{"num_key_value_heads": 3, "attn_scale": 0.125, "init": "normal", "init_std_down": 0.0, "schedule": "cos", "final_lr_fraction": 0.1}
MLP neurons of a small language model. Each row is named by its layer, matrix (down: output weights) and neuron, and shows model dimensions 48-143. Each number is 50 + 15 x the weight over its row's rms, rounded and kept within 0 to 99.
A block is one neuron, or neurons of one layer that tend to fire together. After each block is what it responds to, as a language model described it from the Wikipedia text at the highest values.

L6.down486:41 51 38 20 29 42 48 53 85 51 60 37 82 43 48 52 24 37 54 51 15 57 41 71 58 46 31 43 59 59 71 52 45 55 52 34 32 62 14 51 41 48 46 40 73 57 48 71 53 53 37 38 51 79 57 67 69 44 53 77 43 65 51 59 55 66 71 64 70 39 51 30 67 72 43 67 55 45 67 38 41 50 75 36 54 42 68 41 64 41 50 54 57 44 45 44
Responds to: Mid-word fragments

L2.down366:43 59 33 52 76 66 77 33 43 36 42 63 48 58 52 42 35 44 08 41 47 30 57 46 13 61 52 69 79 67 66 37 31 57 54 35 55 43 55 60 44 48 73 50 60 61 34 54 33 54 51 34 46 49 39 37 67 71 65 49 36 52 63 65 55 55 28 07 37 27 38 50 55 30 45 55 51 44 52 79 56 42 41 07 51 58 48 53 66 45 61 18 64 65 41 38
L2.down395:55 60 28 33 32 79 64 35 47 54 32 41 57 24 55 51 59 57 64 73 30 58 57 45 45 64 40 44 57 63 42 55 56 63 51 64 66 63 85 58 74 49 46 53 65 74 51 59 52 44 47 24 57 59 43 71 65 40 46 59 22 52 58 63 44 54 21 26 53 47 62 15 59 44 52 57 50 38 53 41 69 46 26 47 37 36 47 67 39 29 55 00 48 37 42 48
L2.down680:63 47 48 32 51 50 50 21 57 59 56 41 62 09 34 50 33 52 60 55 23 36 66 69 42 58 41 30 42 72 44 43 46 54 80 43 57 52 80 60 72 80 52 39 57 38 51 39 03 30 46 45 73 66 59 45 65 44 69 58 50 65 71 51 30 52 29 49 47 64 53 62 67 39 56 56 47 39 63 49 73 39 46 46 49 49 52 80 54 63 55 25 70 11 36 37
L2.down715:52 35 46 49 53 34 49 57 53 46 33 19 51 23 59 55 45 41 60 59 39 43 76 57 47 72 34 49 68 54 51 48 42 66 53 64 77 49 65 31 50 56 69 43 53 67 42 79 64 47 67 26 39 39 47 29 68 28 58 44 70 44 75 47 52 66 46 32 48 46 49 50 80 35 48 37 52 48 66 62 73 62 42 37 59 61 56 86 86 50 51 37 67 63 56 23
Responds to: Organization/group head nouns

L6.down410:34 62 39 41 62 50 39 54 38 54 65 61 33 39 74 25 52 56 33 75 27 63 60 34 58 56 49 77 72 65 55 66 51 73 52 43 86 65 72 25 69 25 40 60 33 39 39 38 42 65 55 26 42 50 43 39 51 50 34 40 37 35 79 27 86 47 35 13 62 57 43 34 65 62 41 46 47 58 43 56 59 25 02 63 58 52 63 57 56 43 70 62 72 56 50 61
Responds to: Common nouns before a suffix

L6.down254:64 44 69 65 79 54 15 67 31 10 69 53 34 13 14 28 38 56 46 63 27 51 61 30 52 64 20 66 61 52 60 57 64 52 45 47 36 51 55 74 48 63 49 60 48 35 64 48 52 57 47 65 54 65 61 37 53 42 50 32 57 58 26 30 53 80 34 55 71 55 49 66 46 37 64 81 61 20 60 70 80 46 30 65 49 50 49 59 46 60 54 55 44 67 40 43
Responds to: Statistic-heading nouns

L6.down209:54 48 59 49 45 59 55 54 25 60 61 40 55 42 38 24 43 41 46 20 36 71 37 17 53 15 40 40 27 36 53 56 57 64 61 77 66 56 35 40 48 67 35 29 58 49 35 34 60 61 54 75 52 58 53 42 37 31 32 64 80 45 47 56 63 73 51 50 85 71 66 42 44 50 49 45 55 32 87 56 79 28 50 40 69 48 57 54 49 40 75 47 40 62 45 48
Responds to: Mid-word pieces and "of"

L8.down16:60 50 37 63 82 46 36 43 55 49 59 59 51 10 00 33 49 57 62 47 38 59 53 49 52 39 37 38 54 62 80 52 44 53 65 27 68 56 97 53 50 49 41 38 52 53 50 47 23 35 57 31 42 73 34 54 65 41 38 36 35 62 50 30 52 51 51 35 59 36 55 43 60 61 49 44 49 42 36 48 99 27 35 63 59 58 67 64 52 54 62 25 62 51 41 50
L8.down159:35 31 32 43 50 76 37 55 24 28 48 48 43 60 41 59 55 66 65 31 44 62 41 30 66 50 49 75 61 52 65 49 53 48 43 52 43 47 39 51 60 60 68 22 51 42 28 30 45 38 78 45 33 27 38 44 67 41 20 46 56 56 58 52 71 28 52 57 39 45 43 70 60 49 54 32 68 52 50 59 99 22 41 44 72 41 37 69 38 25 38 56 44 21 33 73
L8.down330:37 60 69 55 48 40 34 38 49 50 33 52 53 26 34 70 52 54 53 41 48 72 50 65 40 27 40 52 45 31 67 25 62 58 80 51 76 24 46 73 38 62 33 51 54 41 60 62 44 56 51 43 72 64 59 70 56 02 70 30 60 61 59 16 46 38 53 22 47 15 50 59 52 42 39 25 55 40 42 52 30 52 70 62 54 38 60 37 68 38 51 68 37 35 51 50
L8.down572:45 37 29 66 53 57 57 67 46 42 42 61 60 54 54 53 49 75 65 11 36 70 50 78 44 42 34 50 48 47 62 41 47 48 44 52 41 47 24 42 49 45 63 36 54 46 38 37 53 24 52 33 42 32 60 35 64 36 29 62 65 71 71 64 52 36 48 45 56 42 67 47 58 30 53 18 42 19 55 70 99 42 72 51 49 70 43 48 38 67 56 46 66 44 53 84
Responds to: Collective organization name endings

L8.down236:57 53 47 71 63 72 54 75 32 50 54 47 59 44 61 56 29 57 60 60 41 30 41 44 46 38 83 50 40 19 50 79 56 42 90 36 43 35 33 59 50 75 54 61 67 54 59 55 42 35 22 40 29 53 63 66 56 26 44 48 49 70 47 60 39 64 74 61 59 39 62 76 38 22 70 34 59 74 35 45 34 58 47 41 46 48 77 57 50 42 49 63 46 36 53 71
L8.down608:43 54 46 56 69 43 52 04 38 51 44 53 48 41 09 44 65 37 54 27 49 42 54 54 60 57 46 34 48 38 34 41 33 76 52 35 52 49 74 63 40 53 66 21 47 38 77 72 32 56 71 55 47 50 38 58 60 36 61 66 39 47 68 42 56 14 47 41 61 63 32 71 64 44 60 71 74 57 32 40 50 59 67 47 23 31 39 56 72 46 59 36 23 51 61 51
L8.down663:68 65 43 71 41 49 47 52 28 42 59 51 38 61 36 50 30 62 34 60 44 28 36 70 44 54 61 33 57 43 57 60 51 49 51 53 56 46 63 51 61 38 38 70 43 56 36 43 37 45 66 55 37 35 40 50 43 33 65 60 44 45 43 43 46 25 75 40 55 24 84 50 42 43 35 61 79 58 57 40 17 79 62 71 43 45 59 62 39 48 43 79 13 29 57 58
L8.down765:40 39 50 63 53 37 46 53 52 63 54 47 54 33 37 59 56 57 42 50 27 54 55 72 53 49 59 58 57 59 50 47 51 37 64 38 52 70 58 36 63 37 38 48 48 37 42 46 36 88 46 58 58 16 33 61 68 32 74 65 34 70 45 69 48 32 42 56 35 50 63 53 39 57 36 50 23 28 41 39 42 53 57 60 53 61 49 60 13 32 69 61 74 59 30 35
Responds to: Mid-word syllable fragments

L8.down136:34 26 53 54 55 82 69 73 63 58 34 48 66 32 49 65 26 47 55 23 60 42 70 54 57 44 53 46 43 56 51 65 69 52 34 48 66 55 38 39 61 34 51 36 39 36 33 34 47 81 73 69 71 43 53 33 51 36 45 48 73 86 47 41 47 29 56 43 28 49 46 52 43 31 56 56 49 24 58 33 07 49 51 43 58 64 41 26 43 27 49 51 51 45 32 63
L8.down323:53 38 61 45 41 41 51 47 66 42 40 44 56 51 54 55 52 47 38 42 56 29 48 57 70 43 67 78 41 38 41 28 59 37 56 64 37 35 49 49 50 49 48 43 33 40 37 31 65 43 50 56 28 49 38 46 70 45 48 47 71 30 48 63 57 48 45 58 50 24 45 60 46 56 58 72 51 49 52 66 86 54 62 74 39 36 51 21 44 53 47 16 24 58 62 58
L8.down410:63 64 67 64 70 63 75 60 36 43 77 56 54 58 28 47 38 42 43 62 41 41 50 79 23 59 44 36 57 63 63 53 55 84 51 52 50 41 47 42 49 69 68 35 56 61 60 62 45 48 53 72 45 31 37 83 51 34 57 46 56 64 53 22 35 61 27 49 38 44 55 58 40 33 82 55 70 46 44 40 56 52 58 45 58 28 33 57 41 63 60 30 49 82 38 30
L8.down696:52 34 49 47 45 38 29 73 17 30 54 40 46 58 59 67 62 63 47 37 55 34 50 28 37 44 52 59 69 51 38 63 40 61 72 56 29 34 34 61 40 50 61 36 56 47 53 42 59 40 50 52 57 21 45 49 54 32 73 49 77 17 54 55 49 54 31 49 51 45 41 42 61 45 53 62 48 46 43 50 83 51 57 42 25 62 51 59 46 64 14 56 44 47 53 47
Responds to: Occupation and role nouns

L8.down118:53 25 41 74 31 31 52 43 43 35 40 61 30 59 73 49 57 63 43 29 30 57 62 51 55 51 52 40 60 61 36 96 47 65 64 69 54 47 21 15 52 58 60 60 35 74 48 80 53 71 55 43 34 26 69 57 43 58 59 19 78 56 80 51 65 34 60 34 35 52 76 49 49 59 35 71 54 68 51 64 59 47 34 49 56 42 45 34 66 39 42 46 44 45 37 62
L8.down520:49 38 36 46 51 76 68 34 49 62 12 39 39 31 31 51 33 57 70 53 46 50 53 49 43 81 52 28 38 71 48 59 46 53 61 51 60 85 74 29 69 70 72 51 33 53 52 56 25 52 60 61 68 68 25 30 57 14 50 35 58 69 48 38 41 33 45 39 29 59 44 45 61 30 38 54 36 74 60 50 41 53 51 46 49 50 58 71 48 45 58 79 29 52 43 58
L8.down604:49 52 55 40 81 34 45 25 45 64 30 50 63 10 41 47 38 71 68 51 37 44 58 53 57 50 61 13 37 43 71 67 66 50 54 38 81 54 56 38 57 49 40 49 35 44 54 57 40 28 67 53 61 77 40 57 49 21 59 33 47 79 48 19 45 68 31 33 44 48 58 60 43 51 53 31 34 62 55 42 57 55 45 49 60 48 63 64 55 65 63 26 72 24 47 33
L8.down697:40 35 55 46 55 63 51 16 34 57 46 35 60 57 31 31 28 45 28 54 40 40 36 44 47 73 54 58 56 67 54 50 56 58 50 47 55 74 57 35 64 32 65 34 47 59 33 42 44 90 52 51 75 79 60 53 41 58 53 57 50 76 67 53 60 49 50 39 58 51 56 76 45 62 28 48 77 64 56 46 25 46 46 60 31 63 44 67 50 50 55 61 57 30 46 82
Responds to: Topic head nouns

L2.down65:60 67 72 78 62 50 50 51 55 24 37 67 39 58 83 67 44 61 57 27 34 49 60 26 66 53 62 49 82 52 61 58 19 44 25 39 45 48 60 36 40 47 71 69 71 66 38 58 32 45 36 72 50 46 53 78 74 60 45 55 53 42 59 54 31 49 65 42 14 31 73 53 63 35 61 35 54 40 63 36 57 36 44 75 48 40 30 52 40 74 26 68 72 57 45 34
L2.down89:58 64 23 35 66 66 37 63 48 62 64 61 29 38 63 72 39 65 57 31 16 32 38 54 33 73 47 01 88 45 63 43 57 52 55 55 35 75 24 32 56 62 38 47 47 43 51 67 53 51 70 44 72 58 30 46 55 30 47 49 59 47 35 39 34 43 21 58 46 51 60 29 76 46 68 63 47 46 47 40 97 37 48 33 59 64 78 47 54 75 52 66 54 37 21 56
L2.down315:41 41 34 36 61 35 85 54 25 33 53 37 22 40 45 64 91 25 58 36 57 50 43 48 52 74 53 46 30 46 54 52 46 38 57 50 52 65 58 51 23 24 28 65 52 50 52 83 53 41 49 51 46 47 71 56 58 44 60 42 62 36 28 49 31 63 70 75 56 44 52 58 64 78 45 45 74 29 52 66 36 40 48 47 56 47 54 40 12 51 57 66 23 43 53 90
L2.down726:44 53 65 57 50 49 26 14 47 37 27 59 47 27 68 52 40 33 57 25 46 37 24 61 66 48 66 69 34 65 47 65 01 47 34 57 45 63 62 41 33 62 27 74 38 75 38 44 56 33 67 45 60 53 49 61 56 70 70 50 30 74 57 67 34 59 35 42 53 68 47 26 33 32 56 46 47 79 44 30 30 75 50 80 33 70 62 58 37 60 22 36 77 35 34 48
Responds to: Word piece after initial capital

L6.down659:53 30 86 39 58 58 26 36 51 59 60 32 52 64 68 37 39 45 48 39 62 45 72 36 33 59 61 65 43 49 27 86 43 58 53 58 44 41 18 80 41 35 36 63 38 47 29 58 63 33 73 30 42 54 57 47 61 51 46 42 61 59 75 64 46 60 46 55 58 43 46 23 27 64 59 65 38 49 47 55 41 39 76 39 38 57 49 43 59 45 37 35 41 57 35 58
Responds to: Structured-field delimiters

L2.down61:50 37 53 43 42 49 46 32 45 32 46 33 49 40 28 58 44 87 50 54 50 51 64 18 52 46 45 51 71 40 64 44 72 44 27 58 33 59 45 42 35 59 33 35 53 40 32 42 74 65 98 49 40 66 50 46 64 41 38 45 70 63 47 33 65 74 69 53 40 59 30 46 48 63 36 36 50 67 47 67 38 64 41 44 83 39 56 57 45 70 39 42 87 90 15 67
L2.down363:41 62 26 47 54 46 69 72 51 58 39 62 90 42 32 56 50 64 58 45 34 41 80 55 45 62 66 42 46 59 41 46 67 46 32 37 74 47 43 45 62 51 35 60 59 78 81 71 33 25 32 34 81 24 43 54 56 44 29 68 52 40 45 52 60 39 48 43 62 64 61 37 22 44 62 48 42 63 69 34 49 31 40 63 38 49 52 62 45 43 54 60 70 45 66 56
L2.down560:54 52 63 28 55 35 58 45 59 34 76 62 58 62 36 64 43 58 55 37 67 29 89 40 61 49 44 73 64 59 36 46 47 57 49 29 36 16 72 60 13 47 51 66 15 81 63 40 24 34 37 57 88 43 32 41 43 69 39 37 48 33 46 39 53 35 39 46 60 48 46 65 47 46 44 46 74 49 50 72 61 52 47 49 41 62 53 51 34 53 45 00 89 38 68 39
L2.down631:32 61 38 60 52 34 48 39 36 53 48 22 53 42 44 33 31 50 45 56 59 29 46 40 63 34 61 48 41 74 29 64 53 48 51 29 67 59 57 61 57 43 33 39 57 48 50 34 32 55 19 62 39 35 56 82 40 46 81 43 62 42 58 51 39 33 69 46 43 35 36 44 44 64 58 55 51 49 33 50 61 36 52 63 67 77 67 33 59 44 68 53 60 63 64 62
Responds to: Biographical/infobox key nouns

L2.down2:65 27 58 59 49 66 35 51 49 49 27 55 63 66 48 27 42 62 62 52 57 41 38 42 63 49 67 50 42 38 40 61 43 67 55 47 70 37 25 45 75 37 42 48 43 55 61 58 63 51 34 14 31 44 76 57 34 70 68 59 62 45 42 76 74 23 62 64 32 46 57 54 29 39 39 61 41 60 38 36 52 42 52 84 63 24 53 23 66 34 63 78 07 43 47 80
L2.down153:46 45 45 50 43 57 52 68 52 47 73 76 42 52 48 59 57 64 48 50 81 52 70 52 78 40 42 75 46 50 29 62 60 28 78 42 42 22 94 49 39 30 62 39 64 57 21 20 46 52 53 67 59 46 54 59 42 80 48 78 50 59 47 19 46 61 34 76 75 54 45 67 62 52 57 51 47 65 32 58 51 42 44 66 22 00 25 70 40 50 42 39 52 72 49 45
L2.down522:38 68 78 40 42 48 27 29 70 44 53 66 57 69 34 19 54 40 25 56 64 60 48 39 23 72 45 39 53 43 62 45 55 24 73 54 72 25 51 48 51 47 69 59 62 76 62 46 86 66 64 28 64 52 58 39 64 60 40 52 80 25 67 61 96 54 68 63 58 40 55 64 38 29 40 56 58 35 33 52 55 27 35 38 48 44 47 43 39 30 42 32 32 41 46 49
L2.down541:37 50 37 52 35 62 41 53 34 64 54 34 51 56 58 48 43 41 33 48 71 35 79 63 69 86 59 65 73 30 51 52 73 45 79 52 59 56 31 58 76 43 64 65 26 53 57 73 85 33 57 31 42 43 57 76 42 61 46 47 36 34 76 61 56 35 88 67 23 59 39 48 12 42 29 33 23 43 40 40 41 55 64 55 41 48 83 30 61 48 53 68 49 45 68 79
Responds to: Mid-word continuation pieces

L8.down421:64 40 44 42 67 31 54 57 51 45 72 45 49 42 22 58 41 30 34 77 20 69 33 65 38 41 50 40 68 60 56 70 50 60 57 38 22 43 41 52 40 70 60 23 85 73 46 54 43 35 68 55 29 58 47 51 53 07 38 50 47 45 42 66 38 42 59 55 43 44 88 55 70 50 43 58 56 49 37 52 35 26 14 48 62 04 73 45 76 47 47 65 47 48 69 39
L8.down447:47 86 57 69 54 32 76 45 75 53 38 49 79 50 47 63 43 41 46 66 44 54 35 41 84 31 64 54 69 49 60 27 60 36 53 27 39 66 29 47 49 66 49 33 51 41 32 49 64 52 53 27 70 53 45 30 33 63 39 77 46 76 70 56 48 35 44 60 32 63 52 49 41 45 44 31 40 61 51 49 63 18 56 55 52 46 88 49 46 34 47 44 71 37 53 32
L8.down463:69 48 56 58 57 79 50 68 31 38 68 24 45 39 55 55 70 39 70 50 55 41 38 57 67 48 61 73 62 42 31 41 51 43 45 52 65 62 78 45 31 17 48 47 23 44 28 63 47 54 59 38 37 51 74 42 24 32 65 68 25 68 30 50 63 17 11 51 45 50 47 38 62 80 57 46 45 57 42 55 81 36 44 99 23 55 48 39 39 60 41 40 66 71 67 47
L8.down668:56 61 30 64 46 65 39 65 50 60 34 37 74 47 49 20 36 88 72 51 69 54 44 62 65 22 43 45 37 47 55 53 53 48 66 38 32 44 86 64 44 60 42 56 52 63 42 51 32 42 77 35 13 37 48 30 37 35 91 63 49 67 59 41 34 40 59 71 77 71 42 55 70 71 59 70 45 57 17 68 74 57 34 49 53 58 42 42 45 22 48 55 31 58 59 71
Responds to: Word-medial fragment after onset

L2.down178:43 56 54 45 63 40 24 49 45 40 35 56 29 65 53 40 62 39 33 50 54 47 46 68 45 46 37 28 46 45 60 72 56 58 38 41 46 32 47 50 37 39 40 56 77 57 38 60 22 38 63 62 38 53 70 54 59 56 66 40 34 79 63 57 49 34 36 54 63 45 29 43 92 44 54 47 30 33 33 48 71 83 35 51 68 52 57 39 64 20 46 37 50 56 31 42
L2.down514:44 53 37 29 75 58 25 32 48 43 45 53 39 53 33 38 57 31 39 58 51 67 49 48 43 41 50 36 39 69 39 69 59 67 53 44 65 42 40 47 40 51 76 57 66 76 48 46 24 35 46 35 56 53 36 46 60 53 60 53 63 76 76 68 38 35 66 49 63 53 33 38 97 51 09 27 51 38 62 51 52 61 33 55 53 39 70 52 50 20 62 38 45 41 54 47
L2.down717:35 68 38 51 78 65 55 42 45 49 68 33 57 44 43 59 59 68 48 71 25 48 52 63 34 47 56 24 78 60 50 44 62 55 50 50 41 42 53 81 45 20 51 53 50 87 59 50 42 18 22 21 54 55 53 48 75 41 44 12 77 43 53 55 53 46 69 19 42 36 55 55 75 42 48 71 38 40 42 54 58 47 55 40 31 28 35 57 35 10 48 10 57 53 46 39
L2.down764:33 63 38 44 70 43 21 20 52 52 49 36 34 30 36 22 46 43 40 56 35 51 49 67 48 68 54 46 56 48 61 64 53 48 43 49 28 60 36 53 50 69 78 46 39 58 73 37 51 32 39 48 83 39 39 60 49 33 65 50 54 82 67 72 48 48 56 50 48 58 63 59 64 66 47 59 27 19 74 55 66 57 49 46 41 34 47 48 40 42 37 59 45 34 41 51
Responds to: Word-final pieces and head nouns